config.toml
n_layer = 12
d_model = 224
n_head = 7
n_kv_head = 1
head_dim = 64
d_mlp = 576
vocab_size = 2048
activation = "swiglu"
norm = "rmsnorm"
norm_place = "pre"
norm_eps = 1e-06
positions = "rope"
rope_base = 500000.0
rope_fraction = 0.25
qk_norm = true
attn_scale = 0.125
bias = "none"
tie_embeddings = false
parallel_block = false
init = "normal"
init_std_qkv = 0.0412
init_std_o = 0.0
init_std_up = 0.0412
init_std_down = 0.0
optimizer = "adamw"
lr = 0.00168
beta1 = 0.9
beta2 = 0.99
weight_decay = 0.14
lr_head = 0.0063
grad_clip = 2.0
warmup_steps = 464
schedule = "wsd"
decay_fraction = 0.727
decay_shape = "linear"
final_lr_fraction = 0.1
batch_tokens = 65536
seq_len = 1024
doc_mask = true
train_tokens = 491000000
steps = 7493
dataset = "wikipedia_en"
MLP neurons of a small language model. Each row is named by its layer, matrix (gate and up: input weights) and neuron, and shows model dimensions 0-223. Each number is 128 + 24 x the weight over its row's rms, rounded and kept within 0 to 255. Numbers have three digits each. A neuron's up and down rows have the sign that makes its largest values positive.
After each neuron's rows, "fires on" lists the tokens most often at its 100 highest values on Wikipedia text that the model never trained on.

L4.gate238:159157140121084143146110111103158094129168132144121104134104128097182107140208122141182081159131124128088143151094130142135128152107110125105125082085127119111109146144142109109164179134121117108124122113180085142107120142092124111185121157157149137119106121163132148141135108159136138103137141137120113131134137135110126139172062156127093120124151123112096138161105129128110138120132140110118082077143121125126121118153125117230147145096120108139139157116101166117150117109102113137107112127138105132155128106123085149107129133129128129126164103148099133148122111179139125098120165128093113153109173124129155089133114150105117137110135130147132078118141102120173134114126
L4.up238:129148108179112117141081193157098122152133169157172146097136143153096114131128102107116093145148144106159145123132131139139140153131163117118128123078109119151144156127118089139095136129165134137093124134167131102130125150119115126114137135155114152134091079150150125136107112129091140120141145157099132166174074122097122085090128158091133137161135111101141128162152127151132093134135128113094102139130129106148125166137150127110122148130152161091132108105126130123187146151104107127135102116132139127160173110117169165152098159091073102103110158100132147132129133117147148104144105122104095127138100124087156135085169112138133125150147121041126120106118078137151117117147
fires on: " So", "to", "no", "o", ".", "ney"

L4.gate403:129128135138143167107166124151127092111127112160082150105121128100156127125154124158142166121163133160101166148110156126093155157132164135145128144113129151136127138116134126108147150119128103142118087128108124140143095131165087142125149092146165157171090136163147148081149169111164144143112137140124163134117146149098145143118146139151134105124107129158103148143121126091119138145146114162125151100147149070156111105110089130105102137087082139156147154118137162166095113083126177096119098141127144097112087162138156124103084133134117104096114127135131100159151105129113146159128143132148151125102105153122164105071099157121090159122136092090096127081075105121078135120140
L4.up403:100158104134129155109118146174147130120127126145160130140081142140134118167159157144093142135136141144134148101188135107130099098185146159139099120128112119150123109145115142121126116145149118083167167128141166138092139127155129154128160138129140151133137117065123171099118161144164091130096123132129119122091130148123082134131111119112109127124126122147122160164119075131111129167130119144124134129124114172105182175110106152146115127140137073115137131156092123152161090123172116134156152166109143113103124137129078100114150116135113155139077126144124131170146061164164131142131148104093156116111147138124151067101119159130118111111136081109137148152090127146121129114179
fires on: "fin", "B", " |", "|", " cl"

L4.gate29:150104148105116150159142087106123136168131138148110112110151134109144122117116093175172117072131041152157122114122093118132133159131119134159184125139139129176138102142113133125154155093120108146108151056168090139152145147113117106140152155102126154151128115132114120123096116098113089150157123112127149098113090122139118078074088114092140118124114138164110144116155140096149135094132137089127109169089140122133110124103129107155146137139140143153110106141115147151150123188137149087109160172102148145164132125144145114122136134115136114131123162158139111150119126104140085170113117127108117152107099119131118117154107158133141139145090115114151166136118120060169145136148
L4.up29:126127096150169148120075112145162123119132158130104147124110163112132097107153130164121094140130124120160132113172154108143123189150144099147105110092103123168133112136157120149102115159147095115125128124107120117128117088123122140166147100113133126167162155133126136111135156138133127163146175138156099114119138143086151125125094149115140130114139132103136114124107112154115162172130117120176119131122111146153174102115150150179098123101156108143183139087122137143135149102155103131149134140124179123120158099178132132087143122131091123107091131109125138123125088095107047120102128162080100135104159145123141172124127180128167105154129078170159102097125123136122114147115
fires on: "C", "c", " c", "S", " C"

L4.gate451:082162147105131144142106082160096098115143148131095121139114115090145107142116108134137083112127148149112114119117164124156178117092182147153147162163108146139121182115146128134114142174139134139121137156150106151118092102131132168139147187159156093114097110109127117096126118141135140147122123074136117105142109156150131154106152124121151117122149129115099144125074105138110149175098089181133145130091126185134123127120117161174199189088101121140126180130113101101128113117125125097123150081101125149141140109106129143133113120124137155153147091145118136116160136119130161137098112164139130135127141127115097140084138171143151131126090142127145113103116138141096128106155
L4.up451:148135129126159104091150107158132088139109120073108075122108123123082129148157130100142121121147091124109129130177128139151122103140127160121099123122134101129093151113146136151123091113163151140113134150153130134090122101146119124131159151145120121101095143094116127126130119171102121135157131085140134142154125116116137120144156126105177144126150060139130123211084128139123137172133139131112164145101142141098144138118115155113120158093108166111141154137137086077119086136147126135120127094145152180116141139091141090151114117094104119112102074123109139139134088094137153120136125135139119179087111119095166158117152164073165104131103170109127175131100136129137129161119
fires on: "ling", " Gra", "cent", "ing", "ent"

L9.gate35:137134162114116166118167149138156151107112052120144142127122149107134128090136130167105112138131125121104110108165176164156161144137104102143114115047106147141100135105125139090139122130110111130103122151140094122129144137120120114144148115085143150163138090117113107120100087150143131140129159154122102086093127136178202115156106137117110151117132140128081138118126112170103097141087134134144117138131136091130111136150129153156103112110101162091129089101118135097112130143161116140181162105111124189114113145147154080115113174085123107150103123091118094104122128157126134138107152140149099145120094136132094105079143145172128129147131137147117117105125124105104097142131
L9.up35:116126145145126102081101153125152134090092149145120133097107133150110115129090083084096089150130166195100103103127171102143131116088179121160116102165124133172157130094135095094123118144121127136106113128133125125115136144141146123114129154098142136150106120107133121103162151133131148162128119112174110160088137093150116118152132116164107100081112127101121143107147102137112081152146141115082189161114091090154112072125152132123127148127156127110154141120084162126131182114140144157135091140109139124098158176140165101126097129114125147114085156117148095136132108159132141111115135113116157157112163162137148122095112151105089112114144167128153129105127134129117168122146
fires on: " \"", " (", " sp", " un", ")"

L6.gate345:118201125180154121142102132129124137089138127100113112139142094140143093129134139130120132147104084108131112143094121161131128150108151113112124139087135136129102104121178155124161128126147121195103154114121151164140139139120158126114133165140122116129122098132097160085147076136154124096118145160167163115123147167117135139154135138147123088116109131105137152059152112125124172137077145120111134120126119155119119180133161124123139128133054133121172123152135117123126112128121130140115157119151113141151053123140131095167175101141128121160175125133143130108143134084115155147119141149113156190104100137136124164152114166152155095126146095107098135106138117139089153131122
L6.up345:139077173138122151096083115140099127119153117133130087116148146133146139144128120134145129068108108113105128123107138146139116094099108134101125107111132115097112113128109103137085116131091123093102129141174124136083117122094120127095097151109152091107109098171124136157152074164097105140116140115136098149118101123098132109139151156083126139157108181084086145110113093153091118130141173119140118118103091131123140136117159135128159137158142148185135171122092115119114116115165176108143106105177150109108153094142130175094140126122099146095103108143084101115170152123136100122122123111131177113123139152183105134105134136167110130113171112144118113116127140112135159106097
fires on: "ance", "00", "ple", " free", " 100", "ual"

L8.gate43:132179136128162141130144127121127131125172151121114116099100136120121151159117147118129149135082122132142129155121115125108079098126127105128102156147063119105103144143085123089154124118113139117118115097120088146130158126130117131112113104078123114126142148091150125098121127128196136119193119155119151099143113118109162074126144115098156094128160120109118140148178085081139080125128117110148125130142114166108130102145118159139145144120078123094128132186175124147106112150110087169137141117172138130084127114174128173101110138109137144164122124115109104129178134122148149151116100160137081158158150151120127137129084134082122105143152099138112124096154141153131131166147
L8.up43:143144138121170159096132125151107099138118074112096123142127123110076122124123081145135151120100129095092101153133127117147118133132166140149122124124120144138110141102142141124112103138136070097121106160128069164088120116095083093139122133135149149079120112134145098125105162147129085129134095086086114154140163112138106094090144081114133062141126149131107129098125092110115146144138124160093111107100138120137156106131114100138139137107109137125125161143126151124136139131120098181188145081129154164113122140100149087128124142114128157177151092121117108110122124127157111111092117110109095123142146139095136104100115143127133172147155078137112092130141092116094148137193
fires on: " w", " W", "th", "k", "w", " gr"

L6.gate291:106130117098135147166129172137177116138170100112102115122079155151137148123132134160179076120120104103176076117140117103117094099125139136144149108163112123168116153159123140117107099088132123133154175153132116165135143159138107136089118133105123105109154112141149108122132128141102129143143131158152099086120131156119113135096107144128101109121106147135130131106144107155091158163070079155140119153087126153109117165094106122164126095129103104133131084156093171129168142138123134098134126135103127076098164134157136136125134110167114129185093131146133112170125153161131109102110139162093157100132092162130108117124130140102120131103131150119144108119098107101180141153162
L6.up291:125132107098112144148096117092045141163118114105112108133071126127137172138157118188117127124136142116136128123135157132100107121151112127128120191152154103130147083141117152130134100079136140080134143158171162165144101130131088129122132127110102154130145116160174152087129172146100109169113129139134118108136133105142159115142114143117114121117105150131168118086139138184109114128139135112074094116112151067153166147127152159120104118151105109165145124172106160148075108122139093143117122111163138147119163110146105131084135176132112123151116146103112136107107105149100109123114134133134147127101153115110181125144136145153143098114120099163134131123133145127150162099144
fires on: " S", "S"

L4.gate454:129149141129120136183135106124135125110134142140155124135146111137165159148095143106146084100088101146142120143128114110164089117163097141118160131086113154152076151139149128155116160132162157131126124139106098141127087126152101181093159155149157136166097128131120145095103078125165143118147117123080095143080094145131132144144149128122094124144127103132121118109102102097081125163150148115128126111146116115097091149102104111119134118136091119153104115160131147123113092139119144112142102147116102138146142128102152108095110114116093153187130154129138162114127105127112063085108149134130114068096114115110113114118142136126145101134123185085130093090139159078099123086100
L4.up454:148141135125170158159164118140123134136127131092167133131147152132141132140126114173110124106139079136121148136111135093148120101125151143137126092130110206092139120129130109100110134134108128167077125127093158177131118173104120117123135120103144142119123147142165145118102153133168130159132140138131125095124137093127131154187121127120057127158162154153096130151141176114132089187106126136159143147093124129134157105096151079100114113191148116147055103151167129111150140097126144127131160136142170110120125133104124122115153129131100117106152106130141100143140086143083137130149112093144163161106130114109119124127146183164132130101145121163151135092138128112138153116097
fires on: " York", "ult", "K", "ations", "ing"

L9.gate224:095113082112085127081100164151147153140080057107147175099117154164095140087111149121078153068144129136129124117123142131115130124139103132133157130114114111129159095119149157095108129110119152166150146152155122114116135133166133097108111144105195139123140146115112117101139113104127119163138105171138126165099117129120146107100082104150167127129082159099110134128123148142104133159128145091136151181128137138139104155122129152156094107118146094108168089130155120103148121125126131114147164134121125108136138103114152135126135173166117113095162148131116139136130135127153160120115152201129137145139084121096072123075148158112119150138163122132144151147121138119141149114122
L9.up224:100193129124112113060084116113127157136127124112119170135135164180073137135127150135061174137116140150111147154134148135125106122136105164126127104109121116162128093108085180132091108084100138142133126162145159127125140097117109152124110156080156117166105139129127129089116131131133106116099166156127100179139154086109141126105118167132113159119075134153104127115137109173080145152120128107089092165128133100128129114136115128135099109145113115112118154096150122138143136141131105144111111173120103138094134111140135130149104148174136130152128099118093122157142128114146144144133133131114088148148138118116071088104105130110129121107106108150155137092147128184135155136173
fires on: " sp", " co", " un", " no", " so"

L4.gate294:156155114136130146132110116130160108112115113165126120152118158097140074154139127149163140128133115156136151151125087131119101141139139110149109093095085150126152147100128148155111129138141105123067118133124124103110136142154099119116137165134145133149117123132134124146127141136141131127089121118161081141131117171205125113108159116166171168083117132134154165097088125133128142186144118103184131096113159102115114140088163140103173178129137124111116135129085115146119083134162144132104116138100128152118076095143185122123144148109124122113125133162083117152117095106075141134132137118118091106073186154077149149144134156158118167137125121135109113107130131139141133129103
L4.up294:116155122127144121171139119126105096157099131135136109129159158119137143143096142128130151124089115092137105074139102135084165181106136138110113143123137133120115113129124139130144138119134114136144166081151113151095143119131093128152076127107136103147103119126148139116138118148156187055141135126122142094137108164110178157114134129146151118141127111134125146154104106121108114121170201129100126088152149111135131184147164127073120110142152096148144159102104116117134085148107167159126143101127093126120116153097135120131134147142124067085100108147148144125169130156123110111112174128133143120088097112096126130092103163124147117080173122113157148145100125146091083140131
fires on: "gu", " Port", "cent", " Pla", " Gu", " major"

L8.gate242:162136139091121090107132195138120148113094117132129131159139140125144141110130192128120137158150143146162102125204065128144094143109120148115118136170151151134118119184138135117133143110113151122141097139151091124109098126129122138129166105127118109112141143149096138130113093121141110127122128104121132115099137129134131114128133180145120107132151124148111184113116121128155156125143118165116134139139131099114074128140132118136126155151122115089146129115126149126153152100166146115161139188128142138119135105137183144061171161130126136176149150120095129172150138157142112115127150121112141153144139118105140137092137134165081096152101073102119112077062101146151166134152
L8.up242:143145117158143121153116112156107152128120137094116160127170124089124165136156138132151162141128183112125117100161164123108134102141151090174097126125117114148102148092164099097131158124137128116162135226098174111131175145116120118117110148090144116135140116096136143158119132109138147118099128125115133156106102174136119104156100118126147130142126125164176133067103146137121115097164104142143130123097151126115129179123166117106120165182111113095133127122139164133113124131125090122139062126111110122118133141080108137157139123153112186144127119108156129124158103125150177117139082135151147124111086182165129118148124113144121104160148122124097098103109122139138132116122
fires on: "w", "n", "W", " W", " w", "mp"

L6.gate574:129127120104098134152127144119103144126148104140122105147094117162122095126181166091123139127150136125111128127129130146112106112112124104095156122116136148131133117115182122146136161089128120101085088143136133159133169107127117116134171109141168066135104132164160133136163138111150144131155130115108112105141148163167169128152108097103148125150113113066147073133107102083112087115082151106125111151123169129158173123112107117159169149113059100130151100066161142161098129137143133113102125129147140123130143108114111125141118141155131167109155112132165102082120116055099102131111145142135134111115153146129090093142159095108171123150114156144156134141142114137131112130131
L6.up574:143166101149136124120154115196119130116094151105162156126107135159125182138113118087140123156117133130149110125130136121118133116181133102157139182166116080115110137144140095155149119119159160113075137162147092135161143165118131163150170134143127115140132136157158158088115125139086163099117107153121097099120127136122151146117082093135160154165150117116129132131119133092131143135134132137140145123144121124149140165149154077098162148097111111155163099067116122146108141090162128121138122146143110100121156132140148154135156125157098125107147152129122183077098125126108126145111102125101144101120136096124098155152126122099128127111156106168165202098134093103104116139113
fires on: " As", "\n", " as", " named", "house", ","

L4.gate277:171115126118082127170105130099086112138131158124126119110139100111189099117131134118100127119163104121137100103121134116126171145147126107149149145118081134146123120106122103136084126106111129145094154166181044117143110124174126151139168171119125115069122128110124119106120100139123120134134139131099092152108135171142138128117107179102136130095118135102106157155106126117113139120104083147134135086119120108183116117108143162166132155104117134164170141134112147144145080126140137131112108139125090133116136119114097118154144119107118117069163104132123135102150098067161110098086121139131160149098126130149118105118172125113107108099127082138121079108160104100140118126141
L4.up277:111132125098143130145092177125162105132154134099148133129137116148180139101134122149116085172146195091129105106104153144157108119124091132108118102122148186129141108149134127140130142115144167125141129133134127142121163141144121150136105125152134113110132125162175106111126152129105168109130137156148131148124134152080140115138128176098107122132110128117152107141114104101099097154121138113100098105111147115124122129176131124134075118126159193167114117133139126125150129123108099094069080133100162162158182161121110140129088130121113114160135099159140138128124134174121153106152127135112178169152133100116088132088092175139125173139111127104094124091154157150126087160119
fires on: " so", " So", " Pro", "*", "no", " up"

L9.gate7:186104112124115140120160122158094162075137110134122142078142112099149137144128129154121098123153149175123130140159144103110110148168068098162100128099084125158162127139140142148121196121107126177125135127098132112142141142146107152114146094080126163107159154161097161102096129106165132093110152100151104139156146087169085121130104183135099117149110127139111132133104120128101115145072112106166139110134114121116106126196135183106102121154130137119163135156079118149130117133142140142147128099113125129115093115143143168145097112087121133146140136109122155110127128175109124094128118114136121136118148095100169094119145123166133110152126113155122141115136126126120127131171
L9.up7:134139145155184108151137172148149133103134141151118166104132103104103132136114122119132097097149118145123159141150200123126138124114131153103124144082164130156131134159101128164151141089098117111176120119137114095132129112085142141115132150127137150136125148127115152112159064160129137151083117141166155089140160142122126065092169129150135148116135127083088108144108092165123157124146171127099156146114136116141146140094151120093103133126154144125115107117133113116137129121127126104089102106126130109144111156135141167088172193172114100146110129154140098135144073110116122076083139132113137087114105158130140137132126168165130136154125126131081107077121124108124118104126
fires on: " sp", " (", "ho", "gra", " Sch"

L6.gate221:150133107131099145133070131160109160161147103115119094142139095132128100098122052163159125134097104092124155150097130128145091125132102074108098088111102113164142141136137094122114128053124126123059099133183134154133085150089169117112133158112138122146131146139116140097123134123162156169145115128142140132132132141114132116120104104125132150121097137132137111096143146153125089117151128097154115120127143085132119083127092154100135160133144127112088156119160146129140136102112142129124127152130117089103096119146116146161106144134102118141152162101131098160133126107119068152126126124079115097117134110119145146112137167137176127147136122099153100139088139067122173137152
L6.up221:106138112114151099148097145111140154136107113095124123118124118129150127146114104145144118138112150169132099109128147081111095149098128121147128092112060129118159135110117106161109100129121128118161142140122183129165131077131127139151123159102138130170100147104126114113099113129168138139121152118143129097141110124138142143118161146177147155086097128109121110152139139133135086092117159071121141094114087104102128111061182111120088129135110144113104166109113138164139132071142172114138155173146101167145130127061123133125080086148102148152180132115096124174141121152141162124123164094131126117138134164128128132094147129135122153145169178139133120162125127125127143136150
fires on: " se", " do", "do", "se"

L2.gate172:134122156106132147134095109124117117138124140106146106158116096090132151141088120096153132119169179133086116133098132205123117100149152161108125152166166130116121107154114132098110167130139148154122144091094116160096108118133121092150152124120168140146168173118150107103157129140186118160166078113113144086153110149122082151126153112153142103175094144117146157122079105100088092107124128098155104120124144149084142140118149119126091154095098119069117182135121108118105119119099147126138122127143085140162115122128118159144135180143107094137148128120136139147165157155145113128128136102148125129154138152139140111152119139128109108139168089127120114138173109103146121109139
L2.up172:087142118091094127122132070145146180136148171060077131114127096109152142132163140109097097133139105074119145124122151134137124128140116123124136138150102080130134128104130108145165142120076165147100116117110142096117116096169083134116160151121128100119106122154142148096152128152127104130178177108100131128142118135138100123111167099125141114114072155143120154153120194135115107132086106134139132145107112080119168157123101135136117148132098132113125109109119066151140119088136134137109117110142110122128123136120116142123141122140106121127107110059101150148187094134130067115163137120127127142116100130093087155152108137092125148135161151146119148142140125105118119160109
fires on: "all", "cent", "put"

L4.gate157:117157112149161159154127161174108158078133115142114087150169093097129121131108144107138142131131147182130150119180122158132152126121163115136114111131116177110087143134136130074097154145119056101166119097115110141132145103124119142148192129148174121139133104147121161099113164152142123160124096168151126120147135082134155144170167125158168144118141162134144126131142127117122102155118152140129103134139127120143146137143123109168129123120127135139113184154118146170112107109119143149112122172154143118131139135149149154138114135098102138124172144109089091145157106168106114148141129192131128134105112155138137106126113121148139122171206113136122122142140176119103120094118
L4.up157:123125132127114164167103174142135140081133144133153120120172137147164153102125152127122102120130175112145122146154103203075154137082099143121138136100104118120155161150097138131151122095161113124139169125087134110120096117156109145117145169091125141125157124093164137116118152112110168100124160214128105115137140130114104098149141085121099115117114131124121108133141116151167155110118108121153108110117129195121152126112086124144151125107147124077103122111151109145097110135147124112129103131154129152178151111113140114107177140135126113122140118111126119119160106152116143120121140105161141183148121131183142151108122170175125159144137147110124141170107112132070142116145
fires on: "ment", "port", "N", "ard", " what", "in"

L2.gate515:116164134085146138117166132150125118124128075106147160184112119125125126108145159167134075156056107116133120161174099122081115130145123165114138139073152142127141137130173134119132116099083106110125155153120111131087101147170145154129144095133184142130142169126188124115152138147107117132112154157156134133138119147126134098167128148130124124152093102101143130133120115136104112121112182153125101198160145136160109122093152120139133129128118088101110136143154144140118121080161159132152161134122134130130113106124131155113124151159149140124130113102115148142150088130119100094091157128148123142138091127124160108091166173132093166123103123120119108113101124104117166171123
L2.up515:126140142113125128110132132134143167147130153153121140115101106083132128149113127169131105112119135125144124138140147110128137148126155138125141172125122099123170166085170119109130143124069103104176123080141150141142140166104152087140106157074112105148116115140106127153187088119120110134189143138095122102111165145126178105123138054150172116146129178129108078137098133163187105151097123127087138097117091121118151115085114155137131167155104145109140137132144100118118114137100119093123140090141104162155139144133145098154123084127122126130081123102158148136165129116106160127129111119133114111112109131156109175128129155131104140143128147118146087110082144139136105114093
fires on: "W", " W", " Win", " win"

L9.gate529:133148128152158166130094163102107133080108090128111112159100119120150129127155132135128088141151131103110074144110114120125138092166097087107151148129101109153143124118134166100117097093156114112102158137130095182157119122135110156164161130148130101130169090149129117111086107157105134120131145160126115109089136108097096102128109161114141127144125185129124145137122058110089139126121105139121135113117185147151150167125101131158136113156095178088112127124143118118155137148111073101146153136123160142134156112122123115092154161114107109173135169123137107099101142149127130130105163198147127140106151126121139136139126155146105155083117163091125147134142127161135120133087
L9.up529:141165157121114099109091178141172121166157122119094102134144141104103164118171119137110109137165117146158173186155112142120121113097095127159135115130082118072100100128124144171137157134146166106121164137160127167141132112167096121107152110081130126125178132151157162133094135127084115162105134114126131095149158073132159125139155116154104105128145141131131178102122065156143098133097141053095147125120157148126167147106103138099126127124096107118131105136137158101144116121135146111148126155131121150079140129113158092124117120157155125158150134118113130130124143127117137110137129165148142139089109128161153100108147120100120143157150099158142132131131125141159106142162
fires on: " S", "s", "S", "N", "os"

L8.gate161:117153149136098105129105126122183088125145142142168103138155126165176129151086109134089111104148127106139148136093106122105131085119131126109108146155121130129100110136132145120178162074153113147118128163123139129139131091101137143119101168113169079125148134113094151100130098136168181154125113106121101125141116169128119109144138089125106153147110143117096113100120113140127133165142116161127076137119099150132149135131080106149161136118102160103101134118114119128120094120155161115129161126133122130132099089130139109165064115167134128136107166166087158104143107070112098120111171150087098113082103098104122146116150153127151142161091089117144122121134168147146151136111
L8.up161:162149117163138152137099182122123135126182119146128129130152109098157135190119110134116117150156115154150152106131151106133144130147124094149133139114130147137122140123077150148094102136170148119124130101115132116162137098090168167120131154119143146096145118128136157114113134129086132149141104123133098135160094142129086114135096140161080141178164125102111141152113150120137126112094085092152118182146104139131092146158161168118158146143113091131121113146120124166119124145109138132144107143126144061151183094169104142152113100135135148161086126141091133138177140148160128141138160138101109149151165103099124115136119135136134157147161090146149123131130101092163076165096
fires on: "ing", "ult", " App", "hi", " 3"

L6.gate154:123117138141118113100102128141125134105137108117123138151148084154118098099162142149134116116150110148170093104192102099097071134173111093139158087143135136146139112122097118171149130110105169142142147124120125142057136154150130109121163145079172088125134144084084134123102140138098124144154121107148141127113127087109076117117154161139140107138076132094125146098136142142132117139136130120155113144104168114201102135139105128137160150136098138152159109144125163145134105119160143177175151171151136102124128089115130157112098133121100155175150120119114121173207137117148135110112117131127132116113133129104138099101133133137120120108135111101115085128129153113122142147133
L6.up154:131110091172133112116104138139144169081135109122089133129154111178111117140148142165148123120162088120179113066171100117101105118144138112147128097107137139130166106098095074125103122142111143124120153104128117120092180171121136121112142134118129128103147171104116120141095106139098107122084133126191143116107150129102071120124137160124102136172109133114154121109110137161124136096118140094155126123087142120153090103136114106119116072125165147163128114101113144134157144096175133103148136115145113086146158126065120125111113138145118152155092135105110174175168120112150125119096121106156147107151102127118139104128139149130136138099167144110128111124147153134091132165131
fires on: " Bo", " se", " Vi", " bo", " do"

L4.gate467:090164153129119140129105100109096136128107109147122084161101155101126093133170132127135131081095126131147136144124129098133100137154111143119127152110100107152124154128124143106135159112110120147097171129136130122145094137190140106110100134115106114146141159117123096093170108113137121175140077122136185104136125192117136134119153114146173107096142108136071104091108112128148106140124095126122141140145115112134162110098120147138215137093083098074131143130115111127121140115160143122134127142150105145142105087116109179135140136149169121137106106129153136105134099090092147103115149097133133161131128185103116162118165131111143151141116096125136093126119133152196144137131
L4.up467:073153170121116150154132178129140127140137096110156148119133121146106184151130112103157087147139117151169129100143102102124103114143133160156115100107087095107096124091159112092111156130118123074112134129140099124103140158100130159139156107112119092135148121095148165143089166147144097120098099119103132155073085158068098099143126148167143079154140144118128092128126155150130097081131148129137130152112114128107129115143152136123130135106153115165113128180099091115095136128128162118149121157163117132149148134161119092142140134092159149185138155115157114110143125104113158117076072120100138109127125129104132094140151138149123132129135137139119110109101120089102123107153
fires on: " W", "W"

L9.gate465:119140177149159112138133131118126119171124128088122130149122139121135125158162103129140114091140147142112103101056102083135099101139160167099166096122128149140155113115101120125126165143158128109126173146115129131121099185210119133112158122115136121136147122132118123089112142133172085126149136145111100146137141161139117107144137155119121114121094168104122170076095140122154131177110161155145141165121150118119155102147110144143153128141114129155102102096113130118141109149113100147091112119110161137121140099096120094126094070154135104153146169130108103118100094145142142128171116124122112132159144086132147121105165167112114102131194140096129140117087101118141164143152
L9.up465:156149144133126113165163132088170128116146131142150173148125122128122116152181125125123094126102140138112104082140140086115116127113095142132112114128155140108091146131156095152107130113134083137152145082103140107085125159139082156124109150156114084133090130166111117078134116143109121141093121120127161148161115110104139172122111106111139141082131106121111125159122135096161156137084111104178106132149156152126141104082158115091122125156075120121133099131145088116125120205152124142106145122072114162097157122139164124149145167142100101120134120123130085144139118116120080119126123122124131127167125115110138142108104154118147169122070119139152162131147149097087139164124
fires on: " he", " Jo", "s", " his", " two", "is"

L2.gate358:136133200135155113120152137121158113127117123173110157100089141158135097122105152140127122110095102120116161121105109130101156145102139131173152137109121109141117125074138083125150123144147170118109079129150136144103101128169125143145132132113143097137152112127074155120152086121115143126094168116134118056127165109165155149127148130161109115107106137106084155100156096159127146147135157131129143138145121139159125130118124155123162159091108123141130140158137112134131110087182138117095153159156120175117081152093117128103177102126144166127133110172098138147134146092118108155111147145092116091105120134127117154093132118138164145131139146127150131090078155100076098138110
L2.up358:153134167165124116150148139138121169154169091131130124088145174118157126140115125149111122098142116127124164134143085148133129140126145140185125133117119110099100110099132082144118085138141155151094129142134126149094140133143135150126097177159114082138121125172088161147132095145113136103125139141122099094167175132118175115116150100118123089193077122125133116130139111120099116118167132138106133165168141143149113149125137147115167106114069141122146132134145105089128149107125151125116099135137101127147086152093119145176131115122158155134117097112074146128137125097123084111106164131145106111140103132115107140156129114150131142116137104178156122125109140084061107163083
fires on: "gu", " Gu", " Bu", " U", "ú"

L8.gate107:122132152103070105118077147140113101117099171100116119122136179133179110150127148080124134124138137169111165136117146109154102107122078107123119134135123123144117134170160171101173137092140101133148113142122111112120115153132137146141115103136129115113118080094127109118098112105143139122157131116123108174132168157151139169129105093141127152156089112107098101098085148128125118108133120122144078092120114112140139145147141183141128099083150099116108103100104146189117096125090179117169132149133122130144101127153113128162125144205174126144100145129117084129133143113142111156118128121147118119115166103121106105177115116134112126111111121152125148142111160143126155177095
L8.up107:150143161147108171107141119146125111094098118119150120116101155111124109162120119137125181116190152148135124188121135117171133112136138106116160128168176101118167131171137131131124145095140132161122125163126104146129165172162145133177108132166121123137143143141133140101138090135121170133138105139117112090110128119126134115092163109111161148135131119095172165124106125096113083072139142130122165127113113150122113128169151128114124138110079115107085162151100063111129119117158135158105123137179129110151109154095107157143161096128123109098166152167149102094135092089103161149144125168133140156116141108121123128116130133125116095093117135137148144120197123112119137149118
fires on: " as", "mi", " qu"

L4.gate546:115088147106124129147136142136118095104120151165110087127130121138129102140164132179112102168165124157146086133126153134143159101081163125125132117103094095153127136113084145123144134121062106171140154149128133118127065115105131139156119110109143116087127115143135111105096077157125137114143088087081147136146095095135134115092146109130085123142132145077119136136107128096103085138130118134100114139176130105101113097097135123079138137139087109133119153106111087104145117119106098129163097124122176093097140104140147142154101107123135087108164080109116128112143083114139153124142120177142154123154129135117145123079099125104165143118136102149115116147071115130112116117120
L4.up546:148114139116097097116128079120138147106122130148137114095102086106097129113161142173145161102163088111085139120112093079121128116139121128141099106142147165143089160108134120085126164133115121099159139147125110095140136147108128101106158124121126114096103064148092115115101152106144116153179094099123131138107106133153126133129134111158132164089112151122097170130096107098138108133096150145086149137100096142129158086130148112141135123118118149139152160102097116069158148152118122127111120154167164135085146117127095107096115113126109124142096102109143128080099164148179167133101138126090130149151155177115136119097088141133121121154128109193146123133134126126156107096111
fires on: " tr", ";", " |", " Da", "=="

L6.gate137:101080095066099178166129108147123133190111132061105110133144130163102141124124147118111106139164146088138148121150164148138139097085140131153116143167132136149129127092135131112127124137075138118147130177146118139098136128135124131123136125126136064139122132128110124132122180157111150140188109147139120106130132131109143140166092150112129132093105155101140116079147113110103159149102116159095087141156100112175162089101096118161149139175169133139133113114182117141144112095121131136127124134095171159098147131128117143123111143152148121128133125124106138114126159148149158120123079135080125148092137103107144123125121110123139117091143108157147144115106111134176093148087
L6.up137:150133131134138119126121107088171131085113139136149126150145052115119111119110154124148135082129167115104174113134105111133135123147094097174093135129095120113130113128108145096143169141086130092168110138162135123143141154121141151088159110132192164172125084114114100134117148142167109122098121132095134134107106095126142130156096173107066115129150143134131137132166122074204175119126129142167155150138133132124158125103173145117109106147133139130151145119125116119136136162144130152141166163134190125159149120119116139118149152118107128146120126145155135131126104135144107117125150118111105165144094115083141115116120164160105127119095079184138131133139112117092139110116
fires on: "y", "ni", "i", " from", "udi"